Weights of a small GPT-style language model, trained from scratch on English Wikipedia: MLP 3200 quick GELU, no biases in attention or MLP.
MLP neurons of a small language model. Each row is named by its layer, matrix (up: input weights; down: output weights) and neuron, and shows model dimensions 336-431. Each number is 200 + 40 x the weight over its row's rms, rounded and kept within 0 to 999.
After each neuron's rows, "fires on" lists the tokens most often at its 100 highest values on Wikipedia text that the model never trained on. A number after a token or word is its count.

L5.up1414,221,177,270,199,97,193,243,228,188,139,169,131,182,156,198,150,205,167,267,200,226,163,226,160,193,146,232,70,159,262,238,191,265,192,295,194,184,163,163,227,236,176,198,188,194,212,177,243,135,192,207,207,196,178,206,200,160,225,174,170,192,283,220,250,216,126,233,178,167,256,208,189,199,195,229,213,238,139,146,242,204,163,218,236,151,234,165,243,176,204,203,132,169,254,179,228
L5.down1414,199,229,306,234,188,184,176,269,140,244,179,153,181,242,225,209,248,206,175,208,203,227,217,200,245,264,149,127,130,187,212,208,232,207,163,221,194,268,225,239,219,197,207,223,180,154,207,207,197,212,181,149,159,153,227,194,202,178,169,206,166,233,200,162,176,165,181,276,197,214,202,193,132,161,199,181,199,190,201,159,240,229,132,230,162,248,194,184,196,99,209,171,233,228,211,197
fires on: " " 63, "." 11, "0" 5

L5.up785,179,180,168,203,210,235,191,140,164,252,176,207,295,167,191,217,191,191,228,310,246,228,246,122,226,235,175,232,203,237,183,263,249,177,194,216,186,245,173,216,248,212,190,221,206,160,134,223,188,194,156,269,136,170,181,258,230,211,207,187,214,163,236,252,139,179,246,132,177,180,196,190,174,296,236,262,210,178,175,266,149,218,217,177,173,137,242,262,191,283,192,197,226,172,238,220
L5.down785,194,215,209,244,172,199,191,232,227,201,214,210,182,70,228,202,203,207,225,224,205,171,177,216,230,203,192,193,174,221,205,195,178,208,248,214,220,276,138,221,191,144,193,152,198,174,175,206,230,195,193,259,221,190,212,203,187,244,190,218,213,215,190,186,207,191,225,209,203,195,156,235,204,192,221,180,189,208,216,210,187,161,195,216,199,68,191,246,197,495,239,184,256,200,196,212
fires on: "." 91

L5.up2746,115,191,169,167,160,196,143,218,215,190,203,165,166,218,219,187,122,196,229,203,218,207,191,128,192,250,193,216,124,163,252,203,211,182,206,258,205,236,296,211,168,158,240,234,129,167,170,229,203,223,213,202,125,162,201,181,166,249,181,242,159,235,202,182,217,142,175,229,213,163,196,196,181,238,210,174,157,183,170,236,208,175,271,223,227,230,236,136,195,141,167,157,199,184,244,198
L5.down2746,169,133,329,213,222,215,240,153,171,241,194,167,141,209,165,135,146,226,235,184,179,187,146,233,217,206,142,250,246,201,259,198,230,183,221,207,184,164,243,184,241,204,167,188,219,216,145,224,185,188,249,203,181,134,185,274,206,188,118,174,194,200,190,200,201,212,241,227,199,243,159,171,271,289,182,142,214,111,237,140,222,166,197,219,238,164,244,205,280,172,255,303,191,157,199,199
fires on: " \"" 25, "/" 20, "ma" 7, "s" 5, "." 5

L5.up2455,123,205,201,190,206,132,199,186,199,246,243,229,193,210,180,194,144,228,230,233,228,195,158,168,260,241,218,142,215,245,242,216,236,240,248,191,275,204,113,226,154,160,98,180,187,207,224,205,278,227,193,209,155,190,220,153,179,237,220,257,242,224,159,206,214,231,222,232,125,202,199,159,215,192,201,241,209,144,261,249,155,183,128,108,229,266,199,125,178,201,200,156,185,191,235,195
L5.down2455,247,208,247,130,203,176,217,147,180,211,245,185,255,206,221,278,232,152,118,156,198,178,161,174,221,261,215,160,139,194,229,212,186,161,236,280,225,170,193,146,192,230,177,132,182,238,281,155,179,172,258,183,252,210,209,154,167,202,221,271,191,213,196,230,257,218,188,174,222,232,159,204,255,94,232,238,178,218,177,253,175,211,153,190,249,243,186,239,153,221,163,162,199,233,229,187
fires on: "s" 31, " in" 12, " as" 10

L5.up1542,202,165,256,185,192,221,215,192,216,222,147,191,193,211,196,121,185,241,294,203,255,209,226,249,184,220,141,196,217,224,221,267,156,246,217,194,214,273,147,236,226,226,234,158,181,199,160,231,253,134,255,176,200,204,229,211,163,226,178,184,239,239,211,163,286,219,235,233,129,220,214,157,171,270,264,212,245,190,223,278,204,117,207,236,235,217,212,171,175,199,219,209,226,183,105,297
L5.down1542,215,159,158,299,208,222,207,187,155,201,212,231,191,163,194,341,196,208,240,152,191,184,198,111,217,211,158,190,189,192,242,176,207,274,167,220,155,199,182,172,180,226,220,211,205,132,159,163,134,220,208,223,269,206,215,167,170,190,227,114,135,191,244,207,221,205,183,178,163,216,110,225,199,220,183,128,190,246,174,138,175,243,159,205,232,243,204,191,246,193,263,157,245,167,176,227
fires on: " G" 39, "G" 11, " —" 6, " P" 5, " J" 5, "0" 5

L5.up616,223,247,156,184,188,226,211,141,219,182,202,203,270,175,195,149,121,234,291,203,191,177,279,191,149,194,159,170,111,240,252,185,252,286,249,166,294,217,103,222,211,184,198,155,220,241,137,164,189,126,224,192,237,256,152,214,193,223,278,222,225,254,179,216,249,181,205,209,127,205,156,214,189,169,142,226,194,163,175,155,146,209,263,247,208,208,266,199,175,196,190,181,175,257,257,224
L5.down616,236,204,231,218,208,229,179,175,209,175,188,154,137,284,174,246,219,186,166,135,156,213,110,243,162,171,169,177,226,158,180,196,183,246,234,200,194,255,213,238,119,170,237,247,146,207,259,246,223,281,204,179,125,223,172,203,230,139,142,183,179,177,212,141,149,173,162,137,217,222,194,236,154,228,150,260,212,146,175,229,223,214,181,229,236,237,222,142,236,187,269,175,179,206,202,186
fires on: " " 37, "–" 15, "\n" 11, "-" 4

L5.up851,198,197,204,91,201,239,132,178,123,178,159,235,150,217,184,179,189,291,259,174,224,280,138,123,195,224,232,154,180,179,249,217,203,194,227,220,189,200,217,199,184,236,198,224,220,130,130,263,196,181,217,233,145,173,256,166,134,216,184,214,175,218,171,178,222,168,222,206,199,109,176,230,239,243,241,272,227,187,194,233,193,174,129,204,240,246,194,227,193,174,212,219,214,164,221,217
L5.down851,168,200,202,253,107,104,109,122,160,201,215,187,179,255,215,250,244,148,159,212,197,123,168,227,172,259,283,139,190,171,161,142,187,204,163,198,248,251,159,146,292,159,207,253,190,240,189,217,201,177,197,171,174,182,176,224,169,181,241,178,216,200,181,245,199,192,213,197,206,194,281,266,175,210,201,227,181,187,174,233,195,238,244,214,217,137,205,252,260,172,206,216,181,247,238,225
fires on: " of" 39, " |" 14, " a" 11, " an" 4, " on" 4

L5.up194,206,169,248,161,128,118,247,201,201,205,145,142,195,212,190,152,208,181,264,228,202,229,259,165,257,193,140,153,209,223,245,170,200,184,274,220,215,197,193,124,154,184,179,297,152,248,160,200,186,207,180,260,147,147,193,187,127,240,231,290,190,245,225,223,180,141,223,228,171,186,206,235,245,272,216,222,173,170,201,209,226,209,178,235,218,256,223,182,262,174,256,205,209,242,205,210
L5.down194,204,148,207,183,177,196,162,223,238,194,190,205,207,184,186,201,164,171,152,254,183,150,204,237,236,184,143,200,290,152,245,198,218,200,177,231,200,263,217,233,203,176,190,227,179,228,137,172,250,121,251,144,155,194,241,157,161,218,264,244,210,225,250,152,209,232,246,184,203,189,249,148,146,242,292,220,185,218,168,163,187,231,265,202,188,143,219,268,131,198,176,183,185,221,249,267
fires on: " of" 50, " " 14, "0" 11, "8" 5, "6" 5

L5.up2386,237,197,246,194,224,182,196,167,101,144,211,161,237,220,226,258,198,211,180,231,157,213,94,132,152,223,172,245,160,242,249,237,303,266,213,213,184,218,234,203,116,189,147,188,149,178,102,233,211,242,184,246,214,171,210,130,234,275,130,188,234,168,252,205,256,186,269,228,197,179,159,186,242,235,277,224,201,231,253,207,178,222,222,198,206,179,186,232,191,163,178,211,205,218,200,212
L5.down2386,200,200,183,165,209,158,189,223,234,201,193,187,249,225,217,264,131,154,202,227,240,257,211,207,165,244,270,201,109,150,218,214,235,233,207,192,175,197,147,201,257,222,198,150,181,168,207,166,230,249,206,223,217,196,151,212,157,145,195,142,245,224,171,151,238,274,260,224,211,189,255,202,207,172,286,227,235,177,162,305,172,190,304,192,211,224,172,235,186,173,146,209,240,261,115,203
fires on: " of" 24, " the" 20, " side" 5, " " 5, "ed" 4

L5.up75,195,230,272,166,167,164,257,185,230,169,176,191,188,165,177,220,213,197,196,245,116,169,203,233,186,234,176,137,167,228,240,217,257,259,230,163,170,259,147,204,229,143,199,202,178,196,135,183,223,243,140,223,208,211,203,224,202,262,201,219,171,184,106,154,183,170,236,298,216,258,197,202,108,284,270,146,134,264,181,206,209,173,111,188,184,226,183,142,166,173,288,135,188,219,186,150
L5.down75,175,214,204,255,162,241,207,177,150,144,329,127,192,175,183,206,201,284,142,106,172,205,205,205,210,211,229,195,142,157,169,190,130,154,128,158,177,187,206,180,205,229,183,190,256,235,178,158,282,218,175,155,239,186,169,306,206,174,197,129,221,214,325,133,195,160,188,211,192,161,252,193,211,204,204,155,201,159,319,277,196,204,280,184,240,201,146,264,179,192,247,245,190,225,231,274
fires on: "s" 34, " |" 34, " " 9, " life" 6

L5.up916,207,129,276,193,204,184,188,198,202,171,124,242,232,221,146,211,229,200,262,266,176,231,211,206,206,220,183,199,198,173,181,192,204,264,228,218,258,242,191,240,195,206,145,211,230,190,211,246,256,191,237,174,151,254,241,235,204,212,240,199,182,199,190,219,180,189,251,228,196,220,223,269,256,261,260,187,124,123,219,161,135,167,252,209,196,180,278,214,162,190,247,294,225,170,199,214
L5.down916,181,196,216,205,172,172,264,179,234,291,164,216,215,181,169,223,240,193,191,219,158,229,219,247,214,152,228,215,213,169,192,169,212,170,118,231,75,200,139,175,173,275,216,148,163,247,228,164,176,263,202,168,267,133,169,174,205,304,173,256,139,188,123,226,204,244,213,197,235,217,175,144,202,159,146,219,179,160,173,239,159,158,183,235,217,142,150,244,186,216,266,156,148,182,178,220
fires on: " a" 32, " His" 12, " My" 5, " his" 5, "s" 4, "ir" 4

L5.up2777,243,174,217,184,223,220,209,158,192,244,224,236,196,180,147,296,249,259,256,277,229,241,222,125,208,216,161,147,191,314,175,198,249,218,176,251,189,236,188,227,220,82,250,201,140,212,194,222,150,257,185,183,206,156,288,161,218,208,176,183,196,170,206,266,195,183,217,137,225,128,207,216,239,249,156,249,172,148,256,258,218,172,227,262,209,269,271,189,221,164,195,241,242,192,230,173
L5.down2777,240,217,180,199,222,223,200,252,149,255,166,214,226,216,199,155,203,138,241,248,214,182,247,231,165,246,193,207,225,199,211,210,227,213,200,217,225,164,200,255,161,207,163,157,143,165,160,166,290,171,171,254,215,222,202,142,129,230,210,222,243,252,231,206,213,188,196,216,220,208,212,166,230,217,172,224,151,245,209,201,265,156,220,135,181,203,77,173,225,196,194,134,219,238,168,249
fires on: "ed" 17, "6" 14, "d" 7, "7" 7, "4" 6

L5.up537,185,160,182,159,210,238,221,221,240,286,227,211,277,250,177,152,125,158,305,313,226,241,262,217,222,214,137,236,135,322,325,214,207,242,242,162,169,189,179,229,217,123,246,194,199,218,135,224,152,253,191,237,168,183,204,162,169,168,193,259,199,257,251,243,203,163,169,193,87,238,261,196,147,194,204,193,145,178,172,251,206,160,215,239,208,204,149,287,205,165,201,194,194,165,209,265
L5.down537,248,244,258,197,188,271,210,278,166,230,225,230,190,195,197,167,203,117,212,194,115,194,159,242,216,177,159,167,190,201,233,152,255,255,156,207,161,181,200,159,167,168,202,213,160,166,176,173,163,233,274,202,225,186,178,275,246,229,162,213,244,217,288,231,211,133,175,213,190,159,169,209,114,188,172,219,99,166,248,210,148,194,172,251,174,223,210,168,153,217,249,266,178,190,236,144
fires on: "s" 17, "0" 12, ")" 11, "History" 9, "\n" 7, "7" 5

L5.up554,120,221,198,215,156,219,187,207,221,195,197,160,179,199,233,209,225,220,229,152,218,203,149,245,260,227,196,115,231,230,223,241,198,235,224,215,232,202,221,196,130,147,206,236,174,191,242,209,217,203,178,202,166,210,117,153,120,172,187,182,150,183,157,226,160,193,190,245,170,207,202,172,221,237,126,228,164,207,229,176,124,169,245,229,270,210,225,175,163,195,170,225,224,237,272,219
L5.down554,233,214,231,196,165,185,176,143,103,261,207,144,184,214,203,187,191,180,145,193,164,138,227,160,168,188,201,255,153,210,236,181,240,153,223,251,103,177,154,157,175,221,230,173,145,260,223,214,122,182,180,204,281,186,225,219,237,251,169,181,169,210,259,231,240,223,249,193,227,123,181,183,269,185,190,240,161,185,183,197,219,141,119,176,202,138,109,185,226,219,262,219,200,223,156,197
fires on: "s" 57, "ers" 9

L5.up465,196,160,146,161,214,191,197,164,190,292,228,211,243,318,214,172,100,197,212,244,165,214,209,124,203,222,162,215,245,189,244,191,204,207,196,214,217,188,184,185,175,147,233,170,239,106,164,182,209,182,254,314,237,189,210,196,278,211,185,273,259,204,228,157,181,223,240,111,203,242,220,204,182,172,142,178,207,244,278,152,196,160,189,197,231,186,223,99,197,199,173,211,288,194,184,203
L5.down465,196,240,220,257,70,259,199,260,142,148,204,199,207,228,223,173,222,270,223,308,185,276,214,253,234,171,181,167,196,215,227,238,213,190,182,170,210,133,182,191,282,157,216,211,178,229,232,98,160,289,183,178,197,213,337,224,221,171,122,179,201,186,202,121,156,164,239,214,204,204,181,255,216,249,172,170,175,216,202,191,207,300,168,281,192,201,154,193,224,224,201,245,210,252,189,157
fires on: "," 27, " in" 16, " was" 9

L5.up1636,218,177,226,180,209,234,194,213,194,157,223,201,185,182,209,211,146,285,186,232,185,237,186,197,199,207,150,170,174,275,144,278,275,222,285,233,220,173,153,214,195,146,173,193,166,172,275,186,290,241,147,214,170,154,188,148,158,230,223,223,191,197,157,144,177,207,156,240,225,193,176,189,250,200,304,212,174,227,192,145,195,183,160,245,224,242,141,115,173,225,218,167,263,202,229,207
L5.down1636,193,208,194,204,172,211,200,212,219,160,161,156,182,187,215,233,249,241,198,181,215,209,178,157,217,199,224,155,181,210,287,185,173,242,231,173,152,118,189,182,183,153,243,114,247,261,247,173,98,82,263,194,170,224,189,192,252,227,207,243,203,267,288,161,153,170,264,160,65,188,187,241,252,197,174,241,109,196,122,267,213,175,183,160,186,244,182,259,203,207,135,227,244,173,202,152
fires on: "s" 69, "ed" 10, "men" 9, "y" 5

L5.up1274,193,184,258,192,180,168,150,187,101,207,202,163,189,183,245,202,174,220,246,213,161,161,111,202,205,219,233,215,242,160,227,239,184,290,306,248,246,225,230,203,168,154,182,112,170,261,216,271,232,220,214,269,169,204,265,153,173,206,159,230,165,160,109,212,186,244,228,174,223,245,108,253,276,273,215,254,171,225,230,239,162,204,218,227,186,210,202,233,190,187,205,225,219,201,204,152
L5.down1274,74,226,258,236,230,208,160,116,171,211,157,147,227,216,200,194,213,176,173,248,185,247,204,185,180,241,129,162,133,200,189,188,175,218,150,209,185,151,174,216,221,184,220,216,197,202,285,168,155,215,130,172,218,215,201,323,185,208,181,118,155,245,313,163,193,129,199,196,224,236,252,209,180,178,185,198,155,182,224,283,236,156,203,174,160,193,175,242,152,223,273,195,173,174,160,239
fires on: " |" 48, " " 13, ":" 6, " of" 6

L5.up1030,192,196,135,241,200,280,251,229,145,207,219,240,315,202,180,138,178,202,294,236,259,209,201,133,200,260,198,236,189,222,184,217,294,180,196,162,185,159,181,267,169,223,174,190,194,136,202,190,186,159,144,260,117,203,169,261,204,214,164,212,270,185,176,248,156,197,229,189,183,168,170,173,231,250,248,207,248,209,253,201,202,141,211,145,190,165,199,214,159,251,185,242,212,183,207,216
L5.down1030,167,188,218,270,175,215,176,209,227,174,185,223,195,135,187,195,213,207,216,238,209,208,161,208,183,169,163,183,194,202,236,198,191,182,178,169,172,232,208,194,181,181,204,184,205,189,159,180,150,177,161,229,199,194,203,168,167,219,196,242,149,179,199,225,193,194,213,183,220,207,143,191,225,193,181,177,218,205,217,219,197,192,244,227,228,18,172,157,170,478,197,183,214,207,181,198
fires on: "." 85, "," 6

L5.up2660,142,268,119,135,205,249,143,229,181,222,235,151,199,205,251,200,153,180,156,237,217,223,246,160,266,294,197,186,203,196,227,232,245,219,186,227,190,193,139,259,191,179,189,202,205,226,180,237,189,199,219,199,230,159,236,213,180,159,155,233,227,243,217,176,223,161,198,172,220,163,135,218,202,183,238,233,182,166,190,186,191,178,193,239,185,239,220,199,277,210,297,288,212,156,216,278
L5.down2660,231,151,109,187,234,243,192,237,135,222,254,199,242,58,186,209,261,149,241,236,184,255,220,129,223,193,246,161,135,202,216,239,270,321,194,180,154,235,193,195,196,265,169,193,239,119,149,303,187,196,187,194,144,148,162,213,201,177,217,184,197,244,217,228,206,189,236,144,197,189,166,176,204,197,208,197,204,193,145,254,188,213,222,154,204,164,269,241,234,283,196,244,189,168,200,213
fires on: "\n" 48, "1" 11, "4" 8, "0" 7

L5.up188,198,164,207,173,204,189,203,181,200,168,197,187,238,214,158,204,246,151,261,175,235,210,236,107,253,197,211,146,211,174,212,251,178,202,182,170,232,181,128,222,199,210,167,347,201,271,193,219,241,213,256,175,144,192,203,225,215,182,167,185,239,203,186,210,211,149,226,186,219,178,216,256,232,192,166,203,192,198,190,230,153,201,331,168,193,203,253,225,174,149,227,290,161,235,228,194
L5.down188,172,150,260,217,265,164,155,286,203,280,180,161,134,229,175,218,173,96,192,211,275,199,186,248,180,269,88,193,209,178,203,278,171,276,186,175,100,245,236,214,222,146,182,199,152,195,169,181,144,200,199,174,100,105,140,286,180,153,246,177,204,266,211,196,277,175,215,188,180,206,191,93,194,227,187,108,188,165,163,186,268,200,168,166,214,163,290,182,204,227,175,213,321,235,206,202
fires on: "|" 28, "al" 10, "om" 7, " " 6, "ci" 5, "op" 4

L5.up1200,219,198,203,185,209,177,168,188,195,186,171,220,209,246,222,173,171,234,232,202,230,171,154,256,204,131,154,206,166,210,221,201,232,209,236,183,202,218,122,187,232,141,203,185,212,160,223,221,173,258,160,212,159,203,138,218,170,221,148,156,185,177,223,186,221,176,129,256,138,234,143,229,115,177,150,145,200,271,220,207,142,195,175,188,198,266,216,183,215,199,194,172,249,183,224,171
L5.down1200,286,135,248,219,183,223,256,156,186,211,184,167,205,178,160,177,169,173,203,188,185,189,188,146,176,184,262,210,193,219,205,179,260,226,148,225,268,269,133,171,155,186,218,170,245,153,157,280,155,193,250,199,228,173,233,261,174,191,200,204,157,153,226,176,153,228,180,249,225,249,243,197,201,230,196,242,181,325,135,143,213,154,189,257,166,153,167,188,165,172,300,311,227,168,213,191
fires on: "s" 46, "th" 14, "ment" 4, "it" 4, "ant" 4

L5.up1853,243,152,198,117,179,200,212,252,183,269,183,168,200,200,212,188,219,230,170,212,218,257,264,158,218,196,172,230,173,192,213,131,254,232,185,205,275,254,242,212,263,153,225,270,210,217,178,204,216,249,136,189,175,198,211,206,194,255,220,183,234,201,120,235,129,133,174,181,190,116,223,225,321,208,144,241,226,167,179,192,179,197,168,181,191,202,249,177,210,181,158,102,196,194,241,218
L5.down1853,232,225,131,202,202,231,218,172,209,198,209,215,246,235,111,183,219,144,254,152,158,152,213,210,161,224,167,152,253,248,164,206,182,205,185,222,197,273,176,189,178,166,151,151,117,108,234,146,187,174,206,149,184,180,197,109,256,138,205,106,131,92,196,228,248,200,177,175,233,195,233,152,136,198,166,205,165,194,140,168,165,222,230,173,199,167,128,124,145,214,223,236,181,171,209,178
fires on: "," 21, "1" 15, "2" 10, "\n" 9, " (" 7

L5.up2936,157,163,241,124,180,194,200,207,138,241,247,235,166,215,127,220,167,141,239,222,180,221,229,93,244,192,240,193,199,203,203,241,166,243,200,227,201,257,155,238,164,223,257,220,151,207,149,256,260,171,226,257,116,115,239,272,122,190,200,256,233,162,198,223,139,192,239,144,169,263,233,211,150,205,101,277,170,207,183,170,166,187,175,169,209,199,224,226,194,209,165,153,216,114,173,230
L5.down2936,187,159,261,166,171,255,204,207,161,150,173,231,231,220,195,216,132,223,139,245,145,184,254,220,235,234,148,241,203,159,205,189,205,199,229,122,191,228,178,134,187,177,215,202,270,205,235,202,221,210,229,186,230,189,147,194,162,263,143,215,189,196,211,201,255,197,206,239,252,119,225,142,199,242,192,177,173,207,192,219,198,193,309,113,210,202,206,174,189,276,175,285,218,246,214,259
fires on: " of" 63, "2" 4, ":" 4

L5.up2610,190,205,230,146,220,190,218,220,135,263,190,168,282,232,196,152,157,149,182,197,209,205,253,163,147,259,202,190,219,212,194,175,214,227,212,179,258,288,190,208,224,183,154,214,208,255,190,227,183,194,172,198,140,209,236,233,147,235,134,228,181,316,169,204,237,184,218,200,194,154,229,263,178,202,196,164,174,180,222,254,187,207,178,242,214,219,200,215,239,176,211,172,253,158,130,187
L5.down2610,251,235,202,198,200,164,214,236,180,168,214,208,224,170,196,185,224,117,161,221,226,191,242,179,150,79,112,183,185,214,221,223,169,254,180,143,201,184,178,194,241,231,155,164,189,233,192,254,182,161,176,250,187,181,185,262,287,221,193,153,211,235,213,216,140,219,228,193,314,183,191,234,110,175,172,224,260,175,109,251,222,186,134,186,227,229,204,153,287,217,219,236,236,197,145,184
fires on: "0" 28, "." 19, "1" 19, "9" 7, "5" 6, "4" 5

L5.up2735,227,153,178,150,188,197,186,264,145,178,183,208,213,251,163,268,222,206,196,221,226,252,202,203,217,227,195,173,203,176,187,133,195,219,180,229,215,205,138,218,235,72,193,178,130,173,208,268,203,211,182,202,193,237,193,175,172,240,190,203,202,145,181,251,207,209,169,171,240,200,97,137,171,225,173,239,52,222,169,209,223,165,230,245,172,241,187,165,158,218,166,193,234,98,218,247
L5.down2735,194,176,157,246,199,224,180,147,178,130,158,162,201,209,211,140,214,197,267,355,195,173,142,180,260,163,231,246,199,207,204,176,227,176,198,223,144,213,202,189,179,187,232,159,202,181,226,169,283,165,240,276,210,160,219,229,283,178,152,198,154,218,297,201,272,170,228,164,228,213,198,234,200,202,244,116,225,238,217,163,188,197,225,230,189,150,178,242,197,252,147,186,163,187,130,204
fires on: " |" 29, "4" 14, "6" 9, "ed" 6, "5" 4

L5.up2421,219,177,257,107,208,293,210,234,188,239,199,230,197,245,133,196,158,229,201,178,198,252,249,112,230,139,172,200,235,172,227,231,238,187,207,211,208,219,135,211,208,221,202,144,188,144,220,217,240,111,164,274,178,163,232,141,260,162,127,199,279,238,212,215,178,155,181,113,217,184,256,182,216,226,280,217,219,236,194,238,234,149,212,253,210,168,139,218,232,238,169,182,206,210,174,187
L5.down2421,207,167,194,133,204,184,203,214,205,248,171,221,199,185,224,212,164,202,214,211,150,165,103,183,314,196,193,156,251,210,237,193,175,194,138,195,190,172,210,253,219,213,206,223,188,224,181,214,236,265,161,215,218,141,252,145,194,192,161,236,261,186,210,169,217,207,205,248,246,222,236,201,170,199,221,214,225,226,221,247,204,198,181,181,232,45,143,196,263,362,214,188,218,208,202,198
fires on: "," 67, "." 12, " |" 5

L5.up901,140,252,220,110,232,249,187,169,209,237,158,155,196,196,237,285,131,156,187,169,256,196,223,169,239,177,218,205,232,286,165,271,233,231,272,198,171,289,134,173,230,216,180,190,230,186,192,247,190,157,154,285,152,187,208,300,183,187,217,179,196,221,191,173,158,191,172,219,149,182,220,197,135,298,272,167,169,162,214,171,164,170,189,186,272,222,177,200,287,169,245,241,221,164,198,179
L5.down901,174,193,159,97,227,230,198,134,207,175,222,184,242,87,211,158,238,225,225,228,242,234,231,174,202,155,199,241,205,196,192,300,205,212,203,193,184,267,196,240,217,180,115,219,241,245,234,214,204,251,178,236,216,252,155,243,214,210,214,137,221,242,144,164,239,222,211,202,173,187,186,215,175,218,162,237,179,204,165,245,200,204,229,224,196,130,232,175,170,330,208,176,246,141,228,213
fires on: "0" 43, "1" 24, "2" 9, "." 8, "4" 6, "9" 4

L5.up1235,255,197,238,184,147,185,206,187,150,184,196,179,169,300,201,187,234,193,245,229,228,214,182,104,172,186,225,154,232,216,200,269,158,192,188,285,241,200,159,198,141,98,198,150,210,224,246,272,182,170,176,194,233,176,232,188,106,152,180,227,308,196,217,203,209,233,163,224,138,156,160,212,176,195,209,195,178,159,210,193,143,182,146,244,241,256,185,287,252,164,156,224,197,188,123,199
L5.down1235,135,231,343,252,124,193,289,153,118,187,172,247,159,235,233,210,127,125,173,191,142,187,200,270,173,202,243,176,278,224,130,216,152,237,227,204,185,170,174,148,198,244,157,235,251,216,145,201,175,117,127,187,193,188,155,201,179,144,134,188,173,245,168,234,220,206,225,213,254,129,148,153,188,201,155,196,227,272,95,161,150,212,223,226,186,273,222,164,231,153,184,170,226,205,174,213
fires on: " I" 16, " that" 12, "I" 12, " what" 11, " she" 8, "n" 8

L5.up2291,215,238,189,169,156,222,216,170,200,204,160,189,154,223,174,271,189,123,240,211,156,222,268,124,301,238,226,189,210,163,208,284,193,214,251,151,258,214,212,211,260,185,222,207,195,171,164,221,151,240,188,185,177,208,150,220,233,180,240,221,199,162,269,253,99,187,164,226,137,147,200,187,225,258,176,214,179,117,177,233,152,197,252,189,228,213,225,227,194,188,225,145,292,226,259,180
L5.down2291,214,123,172,182,250,224,269,237,182,229,190,196,150,190,94,118,274,155,178,211,42,238,264,209,161,249,177,205,194,222,225,191,318,220,193,214,226,190,248,225,221,226,205,163,194,180,230,279,188,196,253,168,132,235,208,267,259,144,162,142,197,132,197,141,183,313,219,134,236,202,212,158,141,213,176,207,182,141,204,218,207,247,169,195,171,173,185,201,165,165,202,264,172,188,154,207
fires on: "1" 38, "3" 18, "2" 8, "in" 6, "W" 4

L5.up1601,201,203,147,149,233,187,205,201,184,231,194,215,212,217,221,128,190,177,272,163,149,196,205,132,263,214,132,165,252,183,227,230,175,210,275,254,216,221,229,193,163,182,143,204,222,175,154,152,239,211,153,256,112,197,178,167,101,228,200,271,231,182,182,140,172,239,218,208,235,189,196,194,145,217,132,200,156,172,264,252,130,204,212,285,164,218,217,174,175,220,191,152,218,117,207,229
L5.down1601,129,159,195,280,215,231,213,209,208,151,182,139,201,217,184,153,179,215,255,241,207,235,235,159,193,142,202,185,105,162,161,169,303,150,173,139,199,247,210,188,151,206,157,160,282,220,132,188,194,187,238,123,248,218,196,211,206,205,224,267,251,255,182,197,282,251,174,223,194,183,220,196,227,215,166,186,180,154,149,217,195,190,201,275,238,182,225,238,185,185,204,198,176,264,195,137
fires on: "2" 27, "1" 16, " her" 8, "g" 8, " of" 6

L5.up2924,134,269,153,150,161,235,178,201,203,124,201,95,260,166,210,192,180,218,193,247,189,290,186,183,264,249,169,218,193,206,247,262,188,177,258,223,208,243,275,199,217,119,164,282,207,229,282,226,199,209,251,227,224,213,203,198,171,240,245,175,157,279,239,238,145,284,170,199,167,163,129,207,192,297,240,174,169,164,191,192,203,152,177,196,182,191,183,242,180,216,255,260,192,230,276,218
L5.down2924,252,137,191,148,190,193,216,163,170,202,236,172,153,0,208,202,142,216,233,163,172,210,211,189,221,207,139,178,194,226,253,161,219,246,174,259,236,273,178,206,133,182,184,185,201,183,238,265,135,202,215,153,224,157,240,208,192,221,276,148,210,141,201,244,164,176,227,203,206,233,157,181,236,235,180,217,201,190,154,187,172,219,195,198,226,165,217,236,233,317,211,252,273,150,202,178
fires on: " \"" 36, "1" 20, "\n" 13, " " 8, "'" 6

L5.up1385,165,186,212,165,126,137,204,231,137,131,118,194,146,219,175,165,167,167,246,243,184,201,159,162,213,213,247,246,164,148,207,233,214,191,228,256,262,186,146,221,154,179,140,105,197,208,142,228,200,141,70,237,240,192,247,144,190,181,189,264,280,196,275,173,162,140,289,223,231,208,154,220,199,193,193,265,203,233,152,218,172,100,148,235,224,199,184,245,243,212,153,190,216,171,251,203
L5.down1385,209,143,230,232,239,232,208,232,217,221,172,258,190,158,217,195,228,194,219,211,126,250,257,172,208,176,169,185,140,167,218,178,260,276,195,176,210,241,225,238,230,189,222,125,241,161,226,182,147,276,234,185,168,137,223,212,187,172,168,286,129,214,174,144,200,250,176,223,189,175,185,151,185,263,245,173,198,211,254,198,209,204,202,205,148,244,194,237,206,237,265,273,256,113,221,129
fires on: " " 64, "uni" 5